Weights of a small transformer language model: untied embeddings.
MLP neurons of a small language model. Each row is named by its layer, matrix (gate and up: input weights) and neuron, and shows model dimensions 128-255. Each number is 128 + 32 x the weight over its row's rms, rounded and kept within 0 to 255. Numbers have three digits each. A neuron's up and down rows have the sign that makes its largest values positive.
A block is one neuron, or neurons of one layer that tend to fire together. After each block is what it responds to, as a language model described it from the Wikipedia text at the highest values.

L9.gate147:118075148175132088162163116106159092150135135117125168137114107076128143096119068148080101099132105147090141131122175091204122129120130175127115149104106180101103174145132071123167154113139117115099117171125103101148158110137090131116144082100186113125182203178153114164155096165110135111168100139150126106148115143158075121147137144110136134133168147088092060120141089155052104189128
L9.up147:077150139146127123143113125126082109107117123103083130142141092116068061074158145104153163159104048067076144151125098127143190122150128204177083097088137127190170156105127106138125169159190144124090085149115103151150112137105178104112159128177088125153102143158166121096164104076099056115126110094129124135169099185163151128141161169156122131145152171146087115127108123187121087185134
L9.gate150:143139208094157091117097130152100177170127141104122123102199141119115147080093140176130119165172133080109047158094140187134158163190128075130103102169048121117087125075127088119169128137142139135159157155185146117131149064162153125120164093163145108157166153149146188154188132110099144142078149117142114086127115134144113159088111123085112141122131130152152150120129108091142152204084
L9.up150:156157189099181104190154120194174073151098116108065150124124146097135144120153150098118144155145136137173137128090103171105160139153141092155105191150118105184126106122118143168076078162147093132121069090106146114137135082172153117100131098141067102165171134088117140151068132091072155128074126131134090126142126082181105139145203097159108108175106119164159203121131133113157084163147
L9.gate206:102122138133106174083132083113086069182154110161127117161125072121124160184148105113125048144117119144096177120113162122145102126064114083135095106081173126069121137079129081096118138151114088130082106093151116094128176130139095127207136135108194138133113090131144136158164094126081131137076143134130131142100098133119047167106104105133187148168125140141101124100078076206067119133135
L9.up206:114161134093139098161147172134128145058101117132170143122134231153068146081135156108129120127165166172180151157180129150145132143146107107151141152064096118124099151118180097127178100125118110087143136121091145162146135122104157120129169195079127062154179156124159096122164160145124169110125106114151170167131144141180159076136099145119156201180158096098165171187196133086187164118121
L9.gate342:137083199076134103071111118089114100142119085107099123123107100131135157135124142135082117109134115061144173079148175112130036115109153118098130107183100110091109119153100153094063131090099118166146092146149086167141163088120091185151170115087148137119147155112103178125127085111160088144061030156078182184113174176109136197141205145065104174127186143178091184086120109115072116154147
L9.up342:156154124085150085112124122156106163205104108136077115143051164163112140144098116098061120063062130100168139133154151094155166140115108107075145156203151145114097099137138153129116145124178145133157063104152166116050113063103068130166173208153112131049119138084097162066101056126170096097155142120164095074171072151135111133174133163091132132138202129195139137140174128113060124128153
L9.gate345:155131133118025082146165134131139118138071129183135164139144162094146116085165171107136076170123167162141126117152125067120133117158111116142164133134135174097089159131096093158156141106130114125115077081115131114111149158142061108148114088154071134122188173154175152135151211144148195070107130138123108127049100075157103177135085161129169160146146100168132190167135128098180077098126
L9.up345:068161096077172110082104102110108089175097082109120154086127128174147147087098122097112108106114068084120126150095179107124188168176117176120117121090173073036112138050154094120191187151115139121171163144188151122180128092050078082165120155139134091123109116104132114163110078116122123156161132037096128132113071115147080120098115140062168154103130093138161101123077090164125132098138
L9.gate364:135113166091152092146178117089092153115073110166096095156123151112147094142119109153130134070145169056160123078123117175114118122135156095118114179132111124083123179110169072139136141124113118140141065100101105141151224125132162113199152102154117185137138151152143188148076137175135136126111097129115095170108068123101102152134140141177124104148185092119141110159227090181083108151141
L9.up364:126109090128141126105171147151101146113112142145099175132105141120137122104108097096047122135054136115153079151052129128167132104108148112117132092164130065098129092104067125131144123083178179155110138109138116118169147156108143155148202144106146074143159112139137116082064121186129104118142109145089150132148084139160077136140197113028152108065118144119162150184131111162137133166131
L9.gate365:096136114039138110161175172107127178144122163102114114132183134103148156089111136136121122117158130120097093128116203098134138092174142112122183152099059111112134131157137111083153162120124081144066119110111118112140180109129074099176111142103149118125110116192138134170073128116129129157145133122089126125088090087146085060057142155183155151117120103140078172146139134148107110075149
L9.up365:132114139171123181181148107143034197165127173154153168101088156131086127081161138091128114118111108151135079112119123148122128123145139126158191090140141085138122132122107136134114122192099158151087136116141126091140090123138175048096169081068140060106146201134162152133143159126158152130157149107169186128074080105138024138136106158114106151070142116111134174213113179064095134142089
L9.gate436:154091113173173123107162069164158136161116111122117181117152190150113101157102085133101103109166128032127129104158176109115138048172095125128121157107064176076134104073148104102121147142083124140075101113112124097167151108141101123154148085132109161130152147100192154180140169124159139140085157077117160106137078141156068128160096137131168138135164080173153149129125090136210129115194
L9.up436:117131137155128101118122130119116126070084148084136130084164112095145159092152130122084110119144183075137113057119149121105090065123095112161109135149152102154077145117171082173141171123155180127095061059106207165160087097197125070126174115111109161081159145089140113190205105095130090135137094172165100101175141114137102099152094117116141169116168111111139106167155090119114097091092
Description: Middle fragments of long multi-piece Latinate words, right after the opening piece, such as Exp-ed-ition, occ-up-ancy, comp-ila-tion.

L6.gate11:133090115100157133116098115071070112152150125064097094138185138140127111105137118121152099136096112155108143148055096078164132090155165084118135146167129168112158153183117151119133138126096078140098112167171123109072187144137102082146128085090155160172120128129184139154076153126092134119042174142128148081141143125108171139094111126128107144165130125195063161134129109119092122187197
L6.up11:115104135122142138109081137173119105108139084134134141157123043144162114112132143089165078132071169187165168156059142072098161135057100194173116129093108155079114124096113177106104135115136140133065164147091152158136128122126139179140107134111150167165171145093135128141146090134084110130178051126133133124062118140074096125128100085141158135134145124102068143130101144096146145158150
L6.gate104:149065141128057088139103131092152102126130092106209088136142163080124082124082100160116137129098167158114159114122100167159174167085108160170192125111127155125081090171086094188131130128129130154106106165127097119139190115105107159119183154100098185134104165151133135106147164071077163084162187160137160139102116157130137090146136194177097136178111107110171111090124137051121156128101
L6.up104:109147165106179111151095134133110132130117120135140119127121070161122162122112074132105102147103093189137105146063166106104143158128117111145123145096123108163138079105135145153132122155177180125146132099099184144132158124170051128132144152136163098164166096105132173071144143104055081161124088138143160123176098119135156164139079097101099148149125140155119175189159108131047188128127
L6.gate263:116128182108131112153164109094124128108120130133081127143133135125146115189124083126151132145129105200116128157141128121186105079087127097046139094144161137122109163128103113091067078164143143090149115182154123195115169128116130169138133168105122117157175146094084218145105155216109170114104069071132108187132182138182103128069099159151130145095157127125093099140117153082171131136150
L6.up263:067139179123106139165124081104198189189128055084120135136132083118141123139100082170125105131126125126197145137116168096143071119120232114138180117126131147065084110112068098093086104141155087133169080173113154144082172129130120154141133076086145172147152125153136131105051110085157135160115100150169090139161131138098094134097118158061089100152151161164086135087139082090089119163201
L6.gate337:141098138103092152135173103067151106217113102134191166157128160149149111116116111188101132150175099103120138137126164141112125136132133084133103118109118158086127202118105123104174140117136119213167045140143123105061115101114098120142101107126111166133125055179106132133088135111098191106086180124084142105101133086052151111177090142194152134201070204154133126099152165075105156155108
L6.up337:144150118110100125134144117090153151165103144111148191142144119142121171119153142120100092204175074028112184106105178082102104126182077084077154150162158090130086162166119127129131171159087062129108106154173141118161203121129133140119108066161111156121162078138136133113091147131124087118197142153150105132115087148083181146115135153169118148129155205212146120125112092098138076126117
L6.gate407:176086138153092120115141079081088101073163143122133151099136199112131122126127125152141111141101204124128092129160124132089055137145129126189100108080128153107150128119118141137165127140134071176140176101126149104123068126094132185088124148113106140159167164138153176207154196130160145168072047160104134172137161187163142146151095124079145160142115095155128139178100103161138158158154
L6.up407:197099155153116121069128100084072163200127114109121088094099126168131122118132132133072106117103056165148175098133106143137072111109146123143111075077147145137178119135140174138101113117122125096158196093130150107126086110074169159130083161130144172131091127088151101129112147129097091106119147087157111153158092068043068112138143076125134145109197119126091123092127252152089175115137
L6.gate476:153153145120175137165104088105150161134117157171214092172121123122095118111171108110135112150087063092137126149173143137112149147090150091144152117173065120067142155150152065111074091135083148161152128148141144160127156125119104107110094094133076147160102126084123098134180162138098107136087091128162127113170202133104144140110128145101171129110146181133104214113159150112160172173101
L6.up476:120151122111177073127167127139125156106080132079138077121171197106157178116117040143148154137094116146141108112098156097139149168137102141137145122124091103165162078160076173086128172095151073077159122116109141157146127118101036127164149091113179125122120125124113168154110176185143165143144081098122178137126163157158179164102172144149113116141107106103154159077128090145138116148106
L6.gate535:165129163057169061079160134167129160125113121072118095091140062131128131125146156150087141162166196099068144151168136151082089055143077133112152155152070108143133110109083108177121140149119082086128062147144101096166140122191098106097070052116142164177196106128130150136149128107181173117135140139119162108094113159147160159085168116114100128086082167134122166120085090139131134123069
L6.up535:162084151146154068110119182151068134135145184119092090086095080105104101113172139135126168153105191059149122161119155084091120128138122197183139110105106199108099162078084083124174166146116116088162141135158189108138114071129094164135153071151109118137154092048080130145155143150113103119101101071155112117102127162118178193086190142105145110120079155110148142162140144139117113084062
L6.gate633:118100128109091102164134104124071144192132107105099124109115157151146110162083123147137104133092124143190135127113108048144138088053126123125092148147181162066137145100093141080138187183121079129125083115071146143156120086148112174113133128150099151177181103092130209137106162100140165124133154063086143162108151174176164170124131104183152171108159161139129114157145164153087208088170
L6.up633:042170175104108122118145143111108165136117145125129117107131160110125170108140144182115154099066133125144148124179096087176125118124138172135175112135131088177131145199099099124166118118122165146148127105094142209116114107109162181179132114099146124127149094137190171073093096086097123099083087098114110117154151074165090174136113118081097159139097087155134133097127164129133147105164
Description: Middle word pieces right after a short opening piece of a split word, as in su-pp-ression, adm-itt-ed, su-lt-ans; also weakly on scattered other tokens.

L2.gate404:094168139162143155133108148112182121156083052077146136107158112153102126092010166095129163125116129134116155132174155184157073108150165133164108220115130127139167162094149089148128117132156109063156178132142140156145140131132131199136110150081132118130188076086074109195101140173093126135199129124127176113131074135141128167172173111124119095134141089129105200123120108151105205174065
L2.up404:129093134146129142170118200137135114093110122147156096080138122150071093111085143177142149140133120162123160068158089164115202116108128134118124147110077162137090114119196161099162111096110135062183104091122186142140144184096175150162117145122159147140131100147114139178138127147144120098087160116124118058065135077109158152113159139147151076131108132153151100150141130139217108136082
Description: Short word or number fragments, often the first piece right after an opening bracket, quote or symbol, e.g. (i.o., "sh, $32, [t.

L9.gate13:117146094194057105121158173097089127096094090172128058135132100088142152118073110129105079107116153079052066197133134076122122137048155099098147149074140147170088137086110109140135090108130148192110121085140156108102125152110159161075158104094218161144125117139122175111159160135096079111118113098144140141030154182165109088129126112131143172140168095104114112173125112120135096097120
L9.up13:128155113094108174113153132175138137169109202154109081091132100093222147105111174138092109097061055072056054119140143122150122126105090140093139163123151159157096152124152116123158134093135132134112179031134161109217168138083082157126091113140176144170163065100129114202110133156055104162110106154117129110114122145140135113150182137163115124107085115110100137147099137107140150125109
L9.gate25:125129187153090097128080122107124114129132133132152127149159148150183133086086120079115108129051075093084144172162175101219089155147131132140091126114159211156083145125081146126120104132102120178141111136083128081136145160141158156130148111107140139092142231156158153130179093135071183096097078115088188114122115102086060103114149118130099125099111147102097146167128161178146158099169
L9.up25:125165162136175097143083158109180128073129128108158131127117105175198169184145160132106111135126077161106103129122107112128134077134213138129164125111110058181172157124127228191156080119189114134118113118073128181152094118161106146086123104078144109143093113145136118098104153096116106108114042171093108135106126083084116156189177098137128166121179122152089176089092125111117128134147
L9.gate77:126072163140158078123110131115096181071147193219068125128175088149114161106154083141226147089112163129103117179137100192093185127078119110096090182166093118068103145092102083177053124073130132120122146149147086073133097105104101106125149137165165120134107140159159171124169055066132088117138117130147174094110135117191129084118129112117125166096129107096108112090150129126106108090123
L9.up77:078065103126177089145097138151121091094139157138119133134133094105131119164116116180106115168180148122094159123083132090154118071088126107090161112171134145120133083101163099104136159155094132229116156098191140108158169162169110160168159122104190113118129118130177139126108105136111132112126081174142185124102145122131135149129163106087127140201172129113156147140114120107142175072120
L9.gate287:089064097133117145128135129111175115151199125150101099150133131143151109104084154133150113136117136102145124138084168111087099131063190154101105145098106121139124123047113160114080134112094129115089118202095051092140130073170105120171110071112103116110163150146202183120119106128152098124115100151121133113085122119167135125176134128134118176123096113116126174128124193130152129142132
L9.up287:117113138100066169105106130118099160120165140152078123182115113142117096127118083159189136084114139165148050166137128096192130183095140119148129147114097129208084086127073154177188111104121140157133082161082110118116130133166134147141067115122183135122213141062127163108101117141164117134147083090122123189059183113094132125168090103091097159154128123134151100136117102087108164111134
L9.gate374:147175093164096098111164129132123155081164140166140078157109077109087154120160091115152076091152163120173102208135118126141129107171192104099106131100180140080056110096121168158124095129130160103108086239115144074105108139187180140113121145108145092163143170131133200086117088145079148097121103148133160148152164156122126097103142134189158138125120158156118142148084177149103107095034
L9.up374:132174138201104136091209159107083129082152127165097150175131084115074082132135104170108096128175106163125101195101100117101188098155174075109104132107131130116110144102169169052073117140132122107072069161151156170110097134138175161116113110099142138182068104069146188089112133181118132080090101086142094097102135082150074082120204146136171125125122161127166189141134142138174120037109
L9.gate497:115078159103091158132130105118154152128156177118142065126138134107130114134166163124093154146198093062181187155141079081127116108141168085114083172117065140159121158118174100114116085084110084105143116155102136124092151152162142174170068130084121199119116180177115168191149178153163131135049099187096123080130123131050130129130137085132150164179146132136095136118139138067168164150138
L9.up497:151101118200105132152144145112107126058121154140165145176138146166165104151128121130146102168153170159112132139158139167156107118095117133172112095061116125205123153073108146195081168150088145160074136083114055095045098107195136115159183104068127152105094161121167168086126107094113080105144080097150150120254156098110068137178145146161048119122162165096105128166157116102139136149084
L9.gate604:116150138134120146097144126108096128104111145104101110094100105171086099137151156098152100148160108189102092175115158125140071097130200143062137170096110078138074168122078130152125095126127091100142164142096149150116130195126184198108169146100138172201104132122201122110135060102126114132066088117105092109124149142119032172121099091069166116164161156162144123073156162198190222169118
L9.up604:123125136123149105128127162136154130075110082145063110120113140106132141162096084139089152120146108199171130069090122109167098142102125176082150103101119108162139105115134098122137123095122158135123126155119126163134132111150050156102134141151134174135139176134106206090119157130117157152145038119089149147120144053100126107118149123214146115145088147168112126088125158156104148130099
L9.gate647:120133098138097080096071079083158121093115163128144107097151139067119166188194138092101096153168127118139111090162185107100087074080157116116140151177134115099113100122073134133167110109126168192116097119140148113143170137187120082102154097078181133117145115143121159142110085099105094113130100162109132118144166118114125058152088182139133186109130088099096150187104182216099185145111
L9.up647:110141109109105143033163157130101141142162158148172076150127077118078102103137091162189119129201095149124076153201145163113107153138127157153081133148135096142076088110097124188133136087122117110130105144100108100162145138164095184136067095083120167082152117117167177076080068131127196138121094078088097214103217077137134125121134133135172053127103153172112133107152160156108149062153
Description: Second piece of a word split into fragments, mostly quoted or parenthesized function words (Wh-at, th-is, H-ow); also first word inside parentheses.

L2.gate52:165110140130161159134094081103053140062146151128114119182125088116099001104141130118138194163112163141084096156169118090149121173057118176097135105118103143107145171080108119140133081144095144173184136125146131108092135153150131163125102113114087146135160136130143161113095154160112153161110181113080168065138104146123123171114162189105094128085088095120149112146124134138173123166172
L2.up52:149070149149064134138180159085120060147060128140183153101106110144134116138076163128130126138161083159106143152144140077164089141094163178180124063109179122126092159138151097094118118142175218115138094122160173139090124142187142114150157126151117189113087138151167121060126148153171122131134087100155139140162119096172163157124047082127172149189111104110131094127114188199138055050137
Description: Word-final "ed" pieces of split past-tense verbs (balked, co-founded, sparked), plus number words like two or three opening a clause after a comma or period.

L6.gate103:117111078149112133114136159137126149090142134065197158193127087165091115065147197114115112083108183085113083161122128127214035149162107168103113156129124119123067160126097135121107148137166151103122115209112106126181139101150148126148093089105151142202131131127084154159147083102121133120126098132108116111153148056180128097165152144114130150128105074154138129130116080121147162104124
L6.up103:134120123118150131062137096126077130140197208112107125127073093121112158140123128156104102143101120193110098114125104091122127100129218107105156141083103171070155157112186132144101138134167149115106138127143113091109111124129133079118128104111119163160124165146120196103158077197102140139113116116104145097153123116055100143139140132161187166118083136156065144096124217127124138146132
L6.gate170:121103084094111137136074106097089118112099139136139129151110084126091122109128107160123156077161180087121044127132135154093115094165138120146151083175095124126130098102129153190120143127112143166125123177131150085107099127123133084110168113164144125163147123106061129162148116109149130146133082115114147103100122102138138088180159060108140209090153093163121170192093132105113133104116
L6.up170:088126111175140154083102085153127100177134103120052094122125154136136116109073168128176126125144165091140062144083196154138132125140169147062140177112139133162180116062117187158104145136181154129164178154113137149137126104156164171084053080098127056129099157101097170084169098144116116132151126154081098114052099100095141073210156149097107154132159120182141124175142130093114166128168
L6.gate191:119149135099081120157183108129226110161107169158123147111093127123134132095095117115077074074150133157183153133170175171116167144126139081078172202162144150147107140122140057111159112144156095110165130168102150123133110125130103097133083112149105098154079105114131106167148137166117126106162118118055129098126160133154047144152135105130145193125139152147098153130140077177060122163150
L6.up191:091078119115031118124105108131125104103155164146093134130109085109120132124147149184135170130108108043163183147159108066189126144171152163117139100169170122079107167124081161172123135135121154148156103099121140168127082122150158116128088159159070071125147129148112133048087146125162087163111143135094183131149048152145133172087083106132091144155126140171121162131079131126146160096167
L6.gate374:216110085120189097152124089142131122089121125088162151114109160176145101156146128121155104089114121122162154041084089156145104146192140112079149124122089168118103155077087168208071131143125153211132092168152122130160144105145147150087105069121107074108124167072086145129147116122110125097161147102117104102130108138161109135155154142051155130102117113121085171140125138125097129125130
L6.up374:145103158168106124075132140103100163091137154099114131142085081133109102127117105173156102140094129187171132136083147088174124145082202146087173123186192158143140125097135184075134107131118102153140177144114139150117155158105154150119103095119140132153135146088175169190137092113157065173133141109124162103132107139192154137159172075128193136185120131182135166144130129167106139083152
L6.gate408:101145132120096159100115151102129146176164173082180152137079046190147143093130153143161162136153141168153102113104129080156106077137217157166096157112111096071137124160140141126065104160075140146105139186138093095081142068125109130102094165139164183123127087207129175122142117129109106099138109172085147155129124145091102121088126096106151182135103135173161116093096094117104130097123
L6.up408:142136114120124127149138131115106103119147104092183051188120099116141149174134146159164155131130109192118091137168114110127194079094126113086159094069146139067129150133088115140118113164104186047134148101099096084137143130102218112087102162174122141158130156116115152118151108115085173117180138166100152135121130134125107136143129115078164115124139085136111134122111155159137123109129
L6.gate420:174090123131145169191096114151149162074119137134145132151114167162150110116096188134140170131089200129168126161130160115107144133100175173078144154086163195093073123067104124165095046113110154165190179157175157093078110079122102152122183163122141124113124080167149118150162138115141159110153188131131124173165092100122113096131136090127141198166110118096186111188157116156084127088123
L6.up420:132124107141098156184124101133132106092093110117124201159101065170136107178125127102126124118117228104138200103117100105144107161090176114079145038126127133097110149128093127109144091108112126097103110130121125123187165149128149086153104144135181125138147110126063167172099135165140133113109107150105071163118093124117048099152164140067068150141143099155122137120148093101129125140169
L6.gate546:137118144080163153156159162209175132156133147143089102114101143193169212133103197128148128113146119158084088108150112122115088122143149132104106096072128129073160156113145129100128132141095144126125120074105142172134139132153125066161188095196105167091061113099124154125163140205132117094123133091120116102083084077105125098190114167107133190115086092165114154105171149141156147110108
L6.up546:159090156173122111149148101092170131103164120166149135127161116133149150146098095125089101051147134181108081168127136105161111090158157119147128134142094167188131062109067133178134116096096137092057145137112166107160116202162129116121114138078128134143132122116106156130123139097076088097064157164082107059140110121140135132083161160145035147176105108137127182185066147126141158184134
L6.gate621:145118090135157083096162092168083104116151233110112133119110139149154114132165170131142130099139096101131094114078137119125092128116137135117105113114106153074150160078061141189120107128131122113159196131142113112176110091119093145135100061168109069131140090129127128105159137065140078095119160104104123142211106102084177114125134109182252111117115083233080139063114131127110182159125
L6.up621:159108105161090095102134137087134131112161124120134115119077139159090071150149158107107148183161132104129170104160155195108167110174125114094102074138155177097096195084112142108153153149106113139159099131145157074068097172151174104124141138146080117136133169150132100090094118083135152161118150091129100128100108151110183052110099120117129071091101157126167127193096169145168119131117
Description: Fires on but or and after a comma joining clauses, and on the second piece of a split word starting a song title, heading or surname (Wh-y, H-ill-billy, Be-side-s).